config.toml
num_attention_heads = 6
tie_word_embeddings = false
init_std_o = 0.0182
lr_mult_up = 0.713
decay_fraction = 0.947
train_tokens = 608300000
MLP neurons of a small language model. Each row is named by its layer, matrix (up: input weights) and neuron, and shows model dimensions 288-351. Each number is 200 + 20 x the weight over its row's rms, rounded and kept within 0 to 999.
Before each neuron's rows, "fires on" lists the tokens most often at its 100 highest values on Wikipedia text that the model never trained on. A number after a token or word is its count.

fires on: "\n" 65, " |" 7, "." 6
L6.up565,208,211,217,207,154,197,210,191,213,187,209,203,212,206,188,152,216,230,187,197,212,199,186,207,176,195,207,220,183,195,195,164,220,190,196,215,196,170,192,224,205,191,194,195,219,219,194,180,222,161,181,208,181,158,215,214,165,239,191,197,217,231,191,214

fires on: " of" 70, "==" 4
L6.up233,208,184,197,195,206,160,233,172,189,171,222,199,203,216,193,151,212,220,229,179,224,216,212,193,219,184,193,222,218,193,193,181,221,216,206,199,215,232,219,197,186,192,171,168,203,217,177,235,179,199,213,200,209,203,169,218,210,207,192,225,212,214,211,209

fires on: "-" 48, "D" 6, " Po" 4
L6.up842,213,234,195,221,184,205,189,210,181,202,187,200,193,200,195,237,207,240,169,237,184,155,203,237,171,216,212,207,217,220,223,211,193,171,198,204,201,214,188,207,237,178,227,221,201,201,194,160,216,192,183,206,203,204,186,216,183,230,194,231,225,227,205,226

fires on: " 198" 22, " 197" 22, " 194" 16, "0" 14, " population" 5
L2.up133,210,205,186,235,210,211,207,182,188,210,154,172,225,213,180,200,206,223,218,240,195,204,191,199,179,204,178,200,222,212,201,219,189,178,192,151,172,212,202,196,196,181,217,184,206,233,212,159,210,179,184,183,230,182,225,177,168,211,193,240,194,205,195,174

fires on: " and" 23, " &" 17, " or" 7, "ud" 4
L8.up381,179,207,193,200,189,238,233,230,186,214,197,250,163,177,227,192,197,186,160,197,187,213,190,183,172,216,189,196,196,204,230,225,205,202,207,237,198,201,159,218,202,192,184,182,217,208,193,197,207,203,218,225,220,171,207,201,211,174,226,194,227,202,212,192

fires on: " and" 38, " million" 9, " &" 8, "-" 6
L6.up390,152,235,245,214,179,193,217,187,210,206,198,212,198,164,218,211,159,193,157,196,193,221,206,207,197,188,215,207,225,212,196,209,199,168,215,218,196,198,186,210,204,185,181,186,195,219,170,198,201,217,227,186,214,143,168,212,220,194,204,191,209,167,187,228

fires on: " than" 15, " as" 15, " and" 13, " to" 10, " both" 8, " adv" 4
L8.up611,199,191,197,224,200,203,208,218,204,204,188,183,206,196,204,216,197,219,202,195,197,192,192,178,178,151,187,175,219,202,196,205,242,200,202,237,229,224,177,182,186,195,212,200,202,178,208,191,190,222,151,204,203,151,186,183,197,168,197,193,200,191,188,180

fires on: "3" 18, " |" 14, "2" 10, "4" 10, "6" 9, "}" 4
L6.up231,210,204,238,211,184,214,182,188,217,210,203,186,171,190,205,210,195,191,200,220,192,221,213,204,162,165,217,205,205,213,198,199,184,191,221,177,187,198,164,215,208,201,191,183,220,212,201,200,212,161,166,204,193,164,233,227,179,201,203,146,223,208,180,235

fires on: " out" 17, " that" 14, " up" 13, " gun" 9, " person" 8, " how" 7
L3.up924,194,179,209,263,241,176,173,202,198,217,186,154,226,190,152,190,168,192,177,192,178,177,219,189,178,195,215,180,226,206,207,217,217,196,179,215,232,197,171,164,210,211,175,209,180,207,192,189,209,201,208,209,192,215,222,190,220,223,213,206,180,202,229,224

fires on: " 197" 13, " 198" 13, " 196" 11, " 194" 10, " 195" 8, " 2014," 4
L3.up861,213,182,202,243,187,243,205,210,203,215,206,167,186,222,187,198,202,242,187,211,253,198,165,179,214,196,193,240,166,174,204,203,176,187,197,189,184,225,247,220,212,195,225,191,190,213,202,212,194,194,168,175,212,183,215,193,195,253,234,191,184,212,197,161

fires on: " |" 75, ";" 16
L8.up1134,230,210,200,217,182,199,205,201,234,199,210,199,228,188,221,194,198,224,195,174,218,224,219,215,181,223,181,235,181,202,182,172,208,208,200,190,180,201,202,202,208,215,171,221,192,205,196,171,223,198,171,201,182,183,188,206,201,198,252,154,187,189,191,203

fires on: " of" 36, " as" 35, " from" 12
L6.up516,203,190,200,171,187,210,187,199,192,204,202,206,170,202,231,199,199,221,193,170,229,195,220,212,213,188,183,218,221,180,217,196,222,191,229,180,179,201,200,205,193,178,199,178,214,184,175,216,165,194,206,202,181,189,186,205,207,226,174,228,227,231,193,198

fires on: " that" 25, " because" 15, " and" 7, " how" 5, "," 4
L6.up980,221,204,223,230,202,170,183,146,230,198,191,192,184,217,185,189,189,194,186,222,206,162,195,220,213,204,229,171,186,212,212,235,202,204,190,229,224,192,150,216,181,211,213,203,186,209,210,219,237,205,200,200,185,210,206,221,210,207,184,213,187,170,190,194

fires on: "-" 71, " A" 5, "at" 5, " E" 5
L8.up1219,188,231,179,197,216,207,212,207,188,233,208,204,180,174,195,243,209,216,200,228,169,186,207,233,157,247,208,206,176,197,201,208,171,195,173,231,203,214,244,168,188,221,208,227,134,205,204,160,211,211,223,217,209,176,213,204,218,167,232,210,174,182,160,224

fires on: " the" 28, ":" 12, " as" 10, "," 6, " and" 6
L6.up1032,199,199,208,219,205,211,216,203,238,183,167,203,206,218,187,222,189,251,200,207,194,204,206,192,200,182,159,166,205,199,222,189,240,203,202,190,203,243,171,164,225,182,239,209,195,216,213,212,184,222,193,192,207,174,211,208,211,218,197,212,161,215,188,218

fires on: " and" 37, "," 8, "–" 6, " case" 4
L8.up997,188,196,179,219,218,178,160,184,225,221,138,201,193,232,214,193,203,193,173,220,223,181,244,206,187,199,211,216,191,230,178,215,213,181,207,217,192,196,181,235,193,187,223,200,213,208,196,223,226,157,192,166,169,219,203,201,229,204,207,206,198,218,215,201

fires on: " |" 30, " of" 13, "'" 12, " that" 5
L6.up189,213,212,211,208,191,210,223,204,197,185,203,224,171,216,200,171,192,204,168,205,202,202,214,198,182,184,221,183,174,170,195,187,219,196,224,185,191,215,179,198,195,211,176,206,175,205,190,221,204,168,209,191,176,169,205,210,200,215,170,192,239,220,205,215